config.yaml
n_layer: 14
d_model: 256
n_head: 2
n_kv_head: 2
head_dim: 128
d_mlp: 512
vocab_size: 2048
activation: "geglu"
norm: "rmsnorm"
norm_place: "peri"
norm_eps: 1e-05
positions: "rope"
rope_base: 10000.0
rope_fraction: 1.0
qk_norm: false
attn_scale: 0.0884
bias: "none"
tie_embeddings: true
parallel_block: false
extras: ["capped logits"]
init: "normal"
init_std_qkv: 0.0538
init_std_o: 0.0102
init_std_up: 0.0538
init_std_down: 0.0102
init_out_by_depth: true
optimizer: "muon_variant"
lr: 0.00525
lr_mult_o: 4.0
lr_mult_down: 2.0
beta1: 0.95
lr_head: 0.00921
grad_clip: 2.0
warmup_steps: 200
schedule: "wsd"
decay_fraction: 0.714
decay_shape: "exp"
final_lr_fraction: 0.0
batch_tokens: [32768, 65536, 131072]
seq_len: 256
doc_mask: true
train_tokens: 364700000
steps: 5533
dataset: "wikipedia_en"
MLP neurons of a small language model. Each row is named by its layer, matrix (gate and up: input weights) and neuron, and shows model dimensions 0-127. Each number is 128 + 24 x the weight over its row's rms, rounded and kept within 0 to 255. Numbers have three digits each. A neuron's up and down rows have the sign that makes its largest values positive.
A block is one neuron, or neurons of one layer that tend to fire together. Before each block is what it responds to, as a language model described it from the Wikipedia text at the highest values.

Plural noun suffixes
L7.gate470:152138147126112102136138131160115137134120074156146135128150102134137159138095119153151159142124133127119095124092144139169104160174152119164101112122134098112139088094135117156111110132090109131125099143136174123094148120147071100122130120160151141103092144142137125116120162142085101149116124164155078085127135151122123144150156110104125134134071096111115138112105131092145097147117
L7.up470:135103131124142142158123132137142220143092122138115136121119117104149137112155128127122136157133154087139145117111144149137132180187170117149149138150054113117171121135145138122143097159156123126108128153106152107117119115128134123133123126173133150164141091164130133152109107130115099114131129186148098114134115119126124121124135144136105142104138159114092131117130123136175111130116

Mid-word fragments and separators
L5.gate6:131140123125131136129125116101120160108117146115083092113134074123160155156107131119102115161127146099183129126135169112106144084154122123139138110137119112117101168123123151131142142078144118123115143151137100113122171104161123129123120136132130074127140158134115102128148137110141158092114136139111119125101124134052108145135141135163131109094127140087146127109125105103143161114113
L5.up6:117132156147136128111129128071064100110136184151184175124153107125163160129124154175131129083127135133163127154120125140129118142192146102082127143141156091106151141128130133128107109129191131125175174110105126124174145125187146124140132104133139104094123105140142153102098134143118101114101124103132115113113096144112170138118140137133069152124126093132144173146133115092148087101154
L5.gate29:156141126166123159105146090131154125141108131139137116136098102068158155153130146111135135113132106119140096131163099113145137095150156114145147190080117129119135116152181127102148116138131077144088125143148141158103107122083115089097108135119132138104088107141099132124142124163132120090098117120120136089112175077087112127093132189133096140098070113087117154126129117136125101136094
L5.up29:102138135143098108140150120084129101138131141142125142129112080113114080136154133115096127160114134133130107141149123127138148123135125171160132161167109155098134118118178125149110140122140074118122086116121109093128097155132133114104118144080125121129111143119172099124168142119116145135137137127125084151087135111095102152137062144123149095081149124123126168107137135158181138139124
L5.gate30:214125134081119118104170110083146161161085097106101113143136128113117135133090146150157124117166115117151143130156151135120099113165138162126142074118117130110125158128124159145130130131094133099115179106106141114124118109135157155134077177090147152119098139123139113080182125131111115125132116147103150159105103128098097150147141105119114124162144099172119114124157135125101115137129
L5.up30:104138124115130118132117129135162122141138102087131121135091168140140109065124148128100156121094124145120136119144139130099097117137156136133143187160128149117139124119129151143152146115149155157095152116143132151083135050100157163147101162136152156115130109142126105122097140160102067097175149092113138106165159132108140100157145126137101110156142153125106097152147087090131115141168
L5.gate119:141115153189146100141120136153160107192105129089092111131137102126107145148129157154157122137170134082097098115162103099131152172132177140102119122133092102131147105126149128161135101100148119123103109144118097146106171157155128136137096146095115121148089156146116103148124144139137152106129136141148113122141146140150137167165154160149135116199138122114130094119159137123126080120098
L5.up119:096154139169147110116163123158079137138162147090151123171117111164091161161159088133105130109191153142097161145150110101172157110088128132158151146147151125111106145158139173119167079093114122125120144128138119123147115152094159072101167145171124140146121155048114112107136164132163122118096090120120150135144124153116134126117138161127096116068121140111156115095123107141124132140086
L5.gate120:105153178119092160123147120098144139176092136143097153141114106113140128119147128139126118120144097127117130101095117130128110153136122147145157159166168157125125118102160096120141123117133122110133136111117140080136186132159159115147121042157144095144155129099131120193133095163141155104125142114136132158105150103138087118116147118108147110111129127105099171162146117155121142120109
L5.up120:111136121122127143123111124127088141166112124121134103111138082152083108145106141131126138137116125148143142096114145119099140125100124130088134124138148129140135129165140102123143138176128144140066154153098091156112084108108116127149164181155141100066134113146125169105148169147188143147114136162113097168115153137157191100128151183143143110118103125157121131102119107144109113169143
L5.gate227:146117123132120121118175091087123118126173130150132095125128099102071133115140166116122121110088134145137122146146117171160146081168094148133114178112104152081139158138121093093163159141119133123094099143109108094141151119136138103133133139116108147111161126153122136110141123119099185077110126150181135115124110141131116103130153126094154133141144153137110133150109133106102097106153
L5.up227:123127142105155147170135141136148110151125125098122136147124146136122121103094139093166171099119135111121120177126120085152137105151155106098133152139114146152170106185098130116117124108142188151086152137159138116116112133203127128119128144137091119137127123121127196116147085136135165144102141137134141104154160162145109120141112103092127101143127127156088151108178095138115159162129
L5.gate390:121148145122126109110152164100092174163121155122139157165073160167147108079127101152108157113098177111141134139132137129156111149125105098148123153163136127166108094144154126158114118142120145125115170100119137135155141115128108131129121094119136112126125117131088148119137097090118135136120112159105097094126133115104119147075106128097145161133094129136125129142148140084097110180120
L5.up390:136136129097145131127141158120124108157149125115104114129130161142114113102123135151101089121112127079100105134147110149141152072086154143130133187115124159112145166150140151124154143156140115086146133111131146126132167135102159083126087153093095140121124138105116111138076088125084158116141111133121167131135139079135117135101113065106165131170117127140088108123165170133139143122108
L5.gate408:068159165132135092122118074152144170172148084099124118149112137116097154122105148115153095137125070138131115090125140150096084139150129110148120116135149105101148099138125157113136145106131126136090118140111118120131145124163182143113125136148151088100129100115141170148141107101127137172117152122127111096128134143089131120139125136070110117127107128104129129136128098134098134143152
L5.up408:135152121157116163101121150113135129156147128139122098126123130141145142134148105142114139114143147119147151110160125107113125128110103123104131167138098140123177145144142093121153116176114114123095087136134126105123179126161118153148093143142125133106097083199096142053134133103082131163172117168137129141115092119138148135130117099142086087120158112146147087122106103177105116126112

Word and phrase completions
L5.gate94:084133082132142108117128102168142158101116129098130152117144117148144106137128108142109126136120101118132116138120134120145094159193070120105125106145120138119150111095089091079125175125114109108066084101158129140134112119123143067077132122154108102127128128110166131102133085127145155159155118183097125092159118144144131158101138096128121126154109131095136114144127149132166107150170
L5.up94:162158119095138158126105127120109158123180149108138174191098109144141116144109172165128144116130111113161140135137136111124061148142142147140125087151099126138161119125084138130131151110099110139133139154154167162109115162133124115147143136150176147141124107132116117162139125146132093154097140130136120117135145189150151094098143167084183155086153156166132166129150141136141100124085
L5.gate123:155122106121100134133176183107133142182164162127122160143098096078148145122115129101130093119143127173136129113161138104115095119151123116153164113151131149130116130060115165125106150096173114107117188122103130079117124115109133110072097112145118093145137160123102081130152109125141152143110140119129105131115119110121150137136118126106121114142109123120125126111107159173151178144103
L5.up123:114135147130130116064128155080148170152135128099109107131103132112131147091125150125188103143122115131164130116109122166143140145126136130095142150147176088131137154137125110163121139152105051157144105135097119121098126166134149043112139123141186137131139136142126137111123122168112120170133163128158134076158132124191128133106068152121137140106094129096149122128113120178203104107103
L5.gate139:167110109121137142100128137112121183103113141154121095122120111154144119172125107094136146135112109126111171092153096119109115203128147158094130147158142131107119134172101120129101153118142111127130116087117123127202191146097148092143139132122153117132088118131135145154088134091080152135128096157147113107168134127096103131174139151120110124119136164114149129119123135142139162128109
L5.up139:128100149117137087104137163145152125138134107163124118129155146100137111126145091121122136124106168104110151089144162119092147145161126156138135129141106111130120160110137082123096154099122126129118126046130122120156122167142154153114147055109125122127111151123171103143186151158056122134147138132119123079119142139135131143097144106129153123109118106132153164187117153135100135175120
L5.gate263:106129120166142102086173093129132153122177104080093114113104125097064088143167149137145164130175162087114091175168090134118142121144114127128153154131130145159156116120103121126139157116138159172173145113106163130124124123139132109144117131116129107135155086145140135125111110177155104120166170111145158181116116130128165103125149076108122107129111165161137138093153147144148149134142
L5.up263:121127142146146127067168099147115132084173184140140145125123124121100093138106177142091140104159164106129116150170172097096086123124084110109117138165122126135123131102128183122115114144133178120097097169138173101142162153115180103145143122127132122150131128097101142100161120142095093111173137092150169115148116149133132138145098092129144104091130164156128116125090109095141126183135
L5.gate303:151130104116077120118147176102116140122147178104098120134176134170109128152135127154119098109152146110146130100162148125111142129111136101137151174135175116165075164133137141098098119144165147116134098095125145132153088145190126081073097173134151114114190125103068093165128108114148147128145120110135135113127116135110122069138127133093122102095157155066100086144117147093138118115176
L5.up303:152100103120083108082157112133116156135169139129088126134067120121112149118182123107138126126146122127121156129147158125200165163144124158159116154159104115184112111132142132118150117096125137167126100133104139117134127145138128113134126130087106120143109135105100089128068100147152138112125091172135125114095102144123098083135104142124161119134117174085128116159077127128174129119132
L5.gate372:135107161089142119122071126154114117149137134115100119163148139120117120134149125130144089087138096144174113113128107175099133146127103172115133150154145072106094096128142147123119130129121159090149193136143157129109091142133127116156137138132151103120114096158089137129152163140155158134169084149136140130138123137145086099113099115134140138148157149125141147098108197153140135154130
L5.up372:152105115100138133088148159168107155156165113101105158137160091125179130133128127142153122128058093139137168113139129134152071098146124113091117136158124133099107151120092146111130140111177160116188127126165116104118148161121116102121132142113165109100151138145124111090122101129105152152099145177100120136089114102154128117167103107137147132117130157156132125142111133101107148110127
L5.gate436:151130127104101124154154165100123150116128128124121140128119113074131114102085122130160147142116139135128108120095167066113184105116109143186137096125122124173137143106102110109164135158111119131121140111110117117106139107110144136104152105141106155112124140131112112091152096149150123148106134113124145159102144148134120102075178124134121153106131130034116145126128140126169122192148
L5.up436:122115115092117139143136113125079135122104120126118118135146152106099128095090121186117107117137066148151122143095182136136174085107127130121170152158078105103096150125135103146146181126154122142139122124108132119112181120130125110125134113109117127114145131138111128125097170144130134155137171115120113106071073121111124102073189115140143146156157115142123109106157129143148154129145
L5.gate438:154121105121138154130123143077100108151102112117140069100120088132147110110132118137086146131131145095126160138105124152112132149157103100137116125145059133110111144091085114168125117108138118149115121110154142143118134121169150144154127118105131117110189124154135132114123123094113105109137137150149126063112123092115121137134166141152113107131044107164119140149102145141152133130130
L5.up438:123114097142180100182146134092081160138133119125100087112162126141135138111126121147109120120113091108153134128157175131141134115122086173148148083115127122159125142125132147139143160103099137109107113130117142146159095099109121160090096136112091128119127087150133097127122131103134119136068152162128153096118128114145159117106144122163113157124112120116126105175145153135125112159140

Table cell separators
L7.gate40:073163142137138158110129119128079116141109092168114100129135093142116140162152160119108141122149154108145127173132139122130145083123137100083139113150137130108135094099131100084162156168149129153094110127150173091158112121103134156124145100138158143130111116153119144102115149164103116186123135157117160144119181114140164131161090124164124103136099181108124090107127136089117130134104
L7.up40:154143163132139063189146100151126143120128105165145100094136109118110129142169151096059124102166134145161115138120119134124102110131077114123114094123085137117111151148139124097077129143128113140146107105119073148136171114122116141127142118142099127116140149142122154184099117107133130171166162138118118115141095129128128128129120118105097108150169099120115117117108068128129137122176

Plural noun suffixes
L5.gate7:144085144101120128161142155120128141146139141130118122130141151091122138115154106133158105147147079087153137149139103141125157125172094141139155117099160131144132142103077097130132121099156145122110115103108099138132166101136125145148096164117141158159136141132157138144142175131144136140092142163142129138135101155103150149123106125116126115125130182144132134131144145123111152146095
L5.up7:110110115170130122127106131121142103087131101140088116133180166134125086132158095112154098091131104100152095119102127115148149111107125137155134161119149115135155165119135113112106121110155139104149204132105137103157187107130097127106063204101126132144170131127112130114129158120134141119106135124174119173107140148105137126117136152106142118086107185118138161132106140114091096115092
L5.gate157:125130135147148128166149132157110141078141117156099151130138126171132134106163155113111125170111179137159101135140130140111112137128156121161073130123079088095132153104112118100151179135166141118118149169156075138122105190092121112129138103110091083129104104143129100129152154106142126148124111146106107142141164145082104124138102133129144106121103141130133140112116120088165103163149
L5.up157:146126094141153152120169084154143144142132116145112145169112138175145140113151104151111119163139174159143162123115127166097138131131140140137136086178092159061097088083104116128114131144177153142117146144160075176110102143132126156093099127122101119141108149118145114088128154100118126129115124146120162151116117171113090127136120140130159123155082118162114116127095144083142124120097
L5.gate253:113133145125095132120148153111093107159137122105083162106111074108161130139146124167135154168159129124116157141118139135081111131131109175171089176145148107086134138122135158116162173135174097158124091100127153141075130155135125140094108110163176091149118133156103132174100152138132145141132105103145146147143150141143104122130141124148148163142142145157128100175127121184110146151137
L5.up253:139086108139190175114109110106115126136140152086089116087106108100124150107135131101153127173119091113116141123088134079146104137140140092154081166097151161110162123117115125144141147125155118153105138153119147148152107134175089140125095156131173121142116127133120113143180119120160092133157103123140119146119155143159138144115097156128112194116151132139093098130102170120154146161116
L5.gate257:136093103114135131143115120140169082127107100084123144167180144146157124171156145128132103138105147125105111166151127091163102131157129120140095115133101078128128106102095115157131141092126096134130104132147163124122145127142135105140110100096122146112085123126137144115129137148152138108123126127085094137126106130080156153178128149124119137140147105164112112086091149091062139160108
L5.up257:157146135125144112157124139163136086124118081118137135109145071105086163114127148124129111159147105133109129109124121123123114153166136130114117141128162124109170095119164124166128101147130134143118163102105118117162135177129080117124108122098178105098126163138118131116124182159165127132125125144115144143143169124118123131147137139079117129102128136164089150050115162132067131129088
L5.gate373:131131098199116157109128149143139070114141118132141138139195136106151123158134108084130123145105160115123138103105150125169108149114136143121130111099140131117120139106144114131096114091155106155071138152170106116113134159111143144103138145132145126062109109171149139135138144122181123079084147109122144166132130138131144141112121127110112127154142154138127137164130085143139127111129
L5.up373:110114130119123126125172159134127151122132129133123114090123103133135122133152137132075142151175135053177139168136124122137123162157132114094148095122118154088114145154172122134118189172161138164139143087134152125104142117141079109117125089157153129099135140119104131134090110110124112065115162132097127099123132143136119150142116132149110121120141119097122138144155121117129106137135
L5.gate386:156139153099159165074145122169108150172125147140100123131149130143126106128151139115084147144139115118156112132092150137178145148123132138128134139124128150101118113095132129093167112127095152138153121153113083151185106146110177129087158145110123149110146149181137118122124129133130125156118111163132102104148147146105109149179120163153149114164163122101133184128130125104151081156110
L5.up386:145144125143135115139103124164121135131144103137067130163151140105116129140160137141135187157103130107146153143086143140141124129133138146161122119123136132119100110124144150099126148156138152149161146179126124083158203151120173146129144139135107164124126147164124162079112171147134100140096129132122124135096126150120127155161112176107094117091130133115124166194141102112145129151137
L5.gate476:130120102155119122119113081130142175114087114100132151110110095127174138137118157092131115116119129140136046093114144146131128167153116121151142084117128102126105096136102107132111146118088143146101133156144121134158138116117088107140140106182081106126141112095140146125134132130132097144133141095141107166139108207150145127127105111181185148135092108091167167097126133146134135111119
L5.up476:135118113126170151125140085146132122097132133107145119113141104127158094167130107109100163139077135072143125159097124108148103129085089145136119127085136098152101086149131100124115157151148205133148140117154148123119149101112128123116128145142123104132128141126106117166088131115116114091127181150096122128148116130128135134152129160135100165135152114109138106134138172126148126134114
L5.gate478:106091145133114124126127106175141191165104083140081114147149144139136145148132079144164154120141129113127136129193149145106171144137114112118098084165162158133142146125133168154121128139133127140159146141081149153121151143154172107139137116149095155117129167151108074160119105149160130128114122137097138166172128142122112116114166127122131114118136157105120193139129119168146108144137
L5.up478:170137129105147138087110092151151106124112141082141119125142118100105126112168128145150113108156118162144080132122125165175126152125121121141147118115171149114195107115141156122106132112169127084132122126125145119123122123115179156121129094124139159099106174121085102119152135147092122126127150120125135126141105131123157137123142140139145112130115141100081134165134123102141095175121

Plural noun endings
L8.gate101:130159119111091161152149089070113129140143125106111114093080138189092134123121125111127116125128133140111170138139161146102108135181160132144145161149135090112155112141147122124091131156145153155099130114170099115157143177095140146086148193141121140162133116114131114111092130102108083100133108142145112163148127123128114124122114110169107130137086133100098129095125102097144124104118
L8.up101:157103124096164146139102099130139087064126137146096091105134147129157131087134154094113114153089144128112157132094148093173147115133161183118109125161125150111142101116134130101158099119102121123123121164079110168162124115122102133112068162114174115119149128124139136151147127155128120137161177093129079160105108169106174129100109136138128109107084136137161122143138150120132141164152
L8.gate119:160097134190113120139127153151168140102125110133126126128141101113152145125199095138132104104127128104129151150139127134153144155099126102146112141137138162124128121131132115107160143131148147132156167120099139158105134136130101131161096147096160112137143087128157071167128173170106134146104129129094133158145106091130132111177169162179140109114143139118102172114142157042102147133157
L8.up119:162132122128118132140121094151058108170093146141113065116140113125125129126166145107113143152154145069110123114128155175167108148140141084145106105148113129143200092103128138146136112129128162135115138084137123102082126113105128170135124116145123087154155144144138147120137133120089134132095108093134083138177112182124170121106126104098145111105129103108126105115087141135125087135173
L8.gate182:176158153132160114157151187144148184120126132130121155136166122124131131150147121165126114157165127114091096152124161127147108152171083149161166118123167138103164125141102107116123148118158153144077148137133173133125161129120090138130132148148146151134164069119104123141133147172121083125104162121146102124134134177113161135148135132139142138134149166095100155148098092150109121175126
L8.up182:109141119155117111098142070131126123147120145111160106134122128140165146088153111100124141125125139133124109130104113137133112171149152135168126111153153102085116105116091128175098110153138136135116103133154165130148155131099134061160105114118145152163126173126149106140122152138148128139107149126118128115130093123121151176183138133124164118098112099114138100138103090108130106113131
L8.gate206:123136127145111134134156131116167139149121164160091153145117073086156102145120175084137156078110095136116148138146154134128071113119098149118138105124113157133123141153152120115142138093140117136119161118193182164125134143141105116125094146121141102127154147133135129116134117126110109095072086091121087097110110129144129137140134121140116119105152111158087128098116108133104126124109
L8.up206:095134125151138155155128159172095164127143170092134096135139125155158144103137123128140107118139124101119109110173155128114135127085142102122127150100115148127091188142141131118105136123150124128153141112140142140133129120147106132126136159090120139132109155133114118133121146146112121145116150167130165107129133108166139149104147209154122147148134053109130150106134140159139169142140
L8.gate249:121110078095128144125143135139082155145091198151114162174133109126136125166127127135112132114142091085121145131078118126167128174166119117137146131165117102080115115140131135126135109090114140117140099112202149148113161154120136140156127156125141138105178132127131083146146147150102133140159129136124127142143141166127169151128144173146142132103122127106145097076123137131164118164142
L8.up249:151136112151152142132129113128099155143138130105127101133142125052168125123154079134152127126132145111141153122154168129102117117165097106093110119137100135100119150124114130122134141092145079132126047143155093158117147105148090099137100138149169092135142154132130089140157132104145125135122110138089106066124115125149110163121113113108119100118101121139084137104178099102135172163146
L8.gate387:170139158137130138115149068122122140119112176164125096150151097085149145119176114106141113161088139109136099125095125147139108137144188097176114130125118105104089158160137141126140149170116122122140108109147128159183095106104108102093122134137133154106115138158142147139103152127131183161106088158160137113113163147119151136126133142119131106126144167116152127143166146163158138123124
L8.up387:079135103112171153124132095136137134085103127060092096165120065140199110111153119135123140133142152138153098137109101094110151117152059093087132128111144136116122111146144123141103126159153112119156127102124154102148077112164154120109109154127118120175135093101139127128125114150132145150144112124141133133110122157101125144134156134129129115099132120161117125104146062134115132106138
L8.gate417:151138144124119161158131119111129160142136109121102136187137106124111102102117105133090126120128166117134147116127103105160118155108132130130075121122123120101133117077133155126138118090097160074127108167160142086155168108103135085157112187134191100156108141160145125120162132118156140173197090147162129094118125141164134150127169122138139113117124121115108167098118155115118123141132
L8.up417:100072164101112144138091114094075105139110120114103113146151081129117135100131151145137124143125118135149112094147148109117118152146163153138118150152136144115165168130118132116139135150128113142087136138125118157127152165112150122083166134116122155130097161094114094141120124143154100136138154107122077136092116129139165179127187170119101128113113132114153132123122115086117184098100
L8.gate469:142133102077113131151137119133122167131163136116120107105158116112156127157186150127178191144159146130120119122120155113179089161116116098114121164143117108121160154156114140152126129116137135104130172144150106125143159085147140132144083155082126128143115179098105106125153121126115070127156055115154134144146176163116135158134103132140144094132155143142103150152130144136140165107117
L8.up469:151107154141137113124121128111137099157121109137124120169177094121143150142147127137149153118142099109155066123136135131113091124118104109145102120152122087104148084144151095138160072089078135082120146132115147133132112146125105134102121114109152130114139157152187100124143147144156147113099156131082092085137115112071112117153137137121107156110128116111129132166103133135105127081129

Closing marks in titles
L7.gate349:129120118142131123176139111114106078101098114138091122124140090131070129098141117146145106108087155120128101101109107142132146094120128133144136134105111125086172111121099107137100156110120130187110164130097118137132138177123125141153123151089107131134098165119124125152171114134130147084134099137168090173132134152111108054138125139144122154156134118126134161142068128148092139117114
L7.up349:110127106116129159145082107162115155129092114098097105111094139120115167123148120140126157126109123121101118106099106152130171128136117158142144145127097124147139093154088118081147102103155120120099148135090109117151123155118120113129137123139112126159171099137130129113169134179129165095167104098115135142126141159104131148157135120147127124107155110119111152126131099109118129103092

Year digits and row ends
L8.gate107:150161133107157128138166091126136138164099101118108133077109132136088124119136131139123154161117136175148125147126113116130127103053123123139155067091158143124151105159109095133156110153123126124137135100094103132148156108176080133119164137099120124125130114129160125135120143137129136099119113109158119136132146105117153128178128163127096158128078104178099122145164145125112113115092
L8.up107:148114096161147115146147164088128125159131049120113135118111148127155098106150138134131114139142136156129131127141104141141153122096098139103113135112092102120143122156110135080112114132106116121130098138145133217096148138089114159133158144137110173112090118168144099129151145115144104114107094111156102131112129125146127173147145201188125126098146132103079151082161133080145121114131
L8.gate114:158122130154128161113145106179143123150156107127102133127134150128132150097110110109130162111128077161129155106126139132100184123118120136127105136121119155087153195112141088117117158110111170097123120111117148083129113094117103131111139156089158140159118127113162120076141138108131115103132117118109134135106070108140140179075146096125139123126127112131144150084132106118099092120172
L8.up114:121113118177123115105109139123100152114157130130141124108107149164143154126120095107118153099080136156136136108133133165142114151128114157096084076099126155096102154144104104167105113144124117168138134147100161148133152127126074112146125109149145151089107131127134113095155064115178126106139107150121077137129153128152115143112121123129143150095141148178171162132095132180135155090172
L8.gate186:128138129148121168137054112130098121142162126074113134148134090127116099139157109167117136176117176140193107110112133129133109117094135108149077128086063091120117146145130105103168130111098151171114156149095147145121127128118126072174150089162126130139119133114108144113097138148099123136125151160113106094135106111126135140117122140162128115111194128152072088140121136122120129094123
L8.up186:151161098083116125171113121104122115151150135100107156128113200114118127101154027173156111141121136104173133100158141115146085128127104097167133145116133137137150134101092100107149143118129158120135129117153135122145128144162139090176151125128125134129130125136134120089165134136120128121129133145136095145119195126092115109116110080097143121106166117122117102094080164125151102106113
L8.gate215:154167165123134166137162108106114155102111116116151103108121092140122099093147110097147085109156125155148150108126109132141150132113115107086138111098074186129077095175137165112121135102133099109119150123131153134139113137124139123152157138109159149120147146129130131166124163162099103123132101112122163127096115119112100151146120102105139092145128167108169130104159095186113162185102
L8.up215:111110129116085175109126110144141147114172120101131126121131118127111113121093112141143121120141158180151152162107131125092116127138111095147119122105119140121155120100132129150142139097106135115109105125119103146139117166129112121145107090126108121126098140107122147120111099133153194144100142134072119120133138089157133112114159123145138113126148082153188170141120120056084108165160
L8.gate220:139122159084124125133090102106120128163155125122132163130127180136151161126125086129120087198115144120113112105116132132137172137125117126092139140090114141160109144120100103099164168131148198132128131109134128130116123177161103103139096127084110151131145125095126107149143117156123124158120080172121151124106141136141114071158123125143128122117148172160087095133071148179145115134143
L8.up220:111137121079120081139130151136137181150095164077120119129147145139092098133128087161102146153135161151130088133085149157119125124124063177134129124105129156143120157100132129098112094111177181127105149139116146116124096159080107113157078152130125143128141115155139146142147144120111124139096119098162125116163141082171074108108104141118136142127123157082143130117133137183122140164141
L8.gate429:128117138120140109106108119133126133119160127136113146170111148140142111157117125132111111133118136130118138158092141095134124120124108108128185122098106135153174154120139111123132114102102119137175200129143148168162146193148074133082132125132128147152097088105108124172166105113104112142122181145177133117162147145165133166181138096121146155140119131102104119116122108099136143110155
L8.up429:137128118126136141125121089137088130125153114133080117195134103120114124184155102166079137127094100171128119112115148135164141135115125173124138129121121157148135141127108120161135100168163115152164120127133123156121123112131077107092113131139148151145134144086151166142195128045148155124149145174138127128140121094146127127195124123131115160118121077134111129158120091136128135130114
L8.gate456:112097056111091151115090122155151114115110154121104142142117125132154145127163115063145097134161161102101091096129136118171154121105157172157082135108129159127112127114113105123107117119131144099152142110123139086168171165095156094148129167120099139148068118132189146143094079120117087129103129123113122109132176080154125126144129147151126119118117134138116097125114136097144148119125
L8.up456:177118130113148079139111148092105134111131121110143202124123147110105112111130115137103112117124129140097142118149142145152150137150137139134142114145149108167109150121152113130130096143134090110128110115148112094148127126133112121160110134144106200111139108122088153163123146175113155146100132139124084144123135146135085119157168130137093135156142103174177120195106159118107118141117
L8.gate472:137152131083117146144116153102064133142147115151087148123150133117128157145137118156128136154175118119144167158137142135160103142111119138079140106140155172103105082147171152141185112108071132132089119141146095120113113171103140143097092167150073089164161149111161096137152113109130169126182138132086067160150141135096146149153139139118139164159144114128102135092099149134180102144095
L8.up472:160123078125145151089128127163159131129125152086164113148144141140141071101118107084150161114132169126126121101132128092167083144144141076136135098144091138154168135146102126141196120120123135137148151114090141138136146096136145113130119138138090134114129106077149145102142138150086135170115133082187139168095139104103145120116134064137148116142145131094119110113180143108104139188081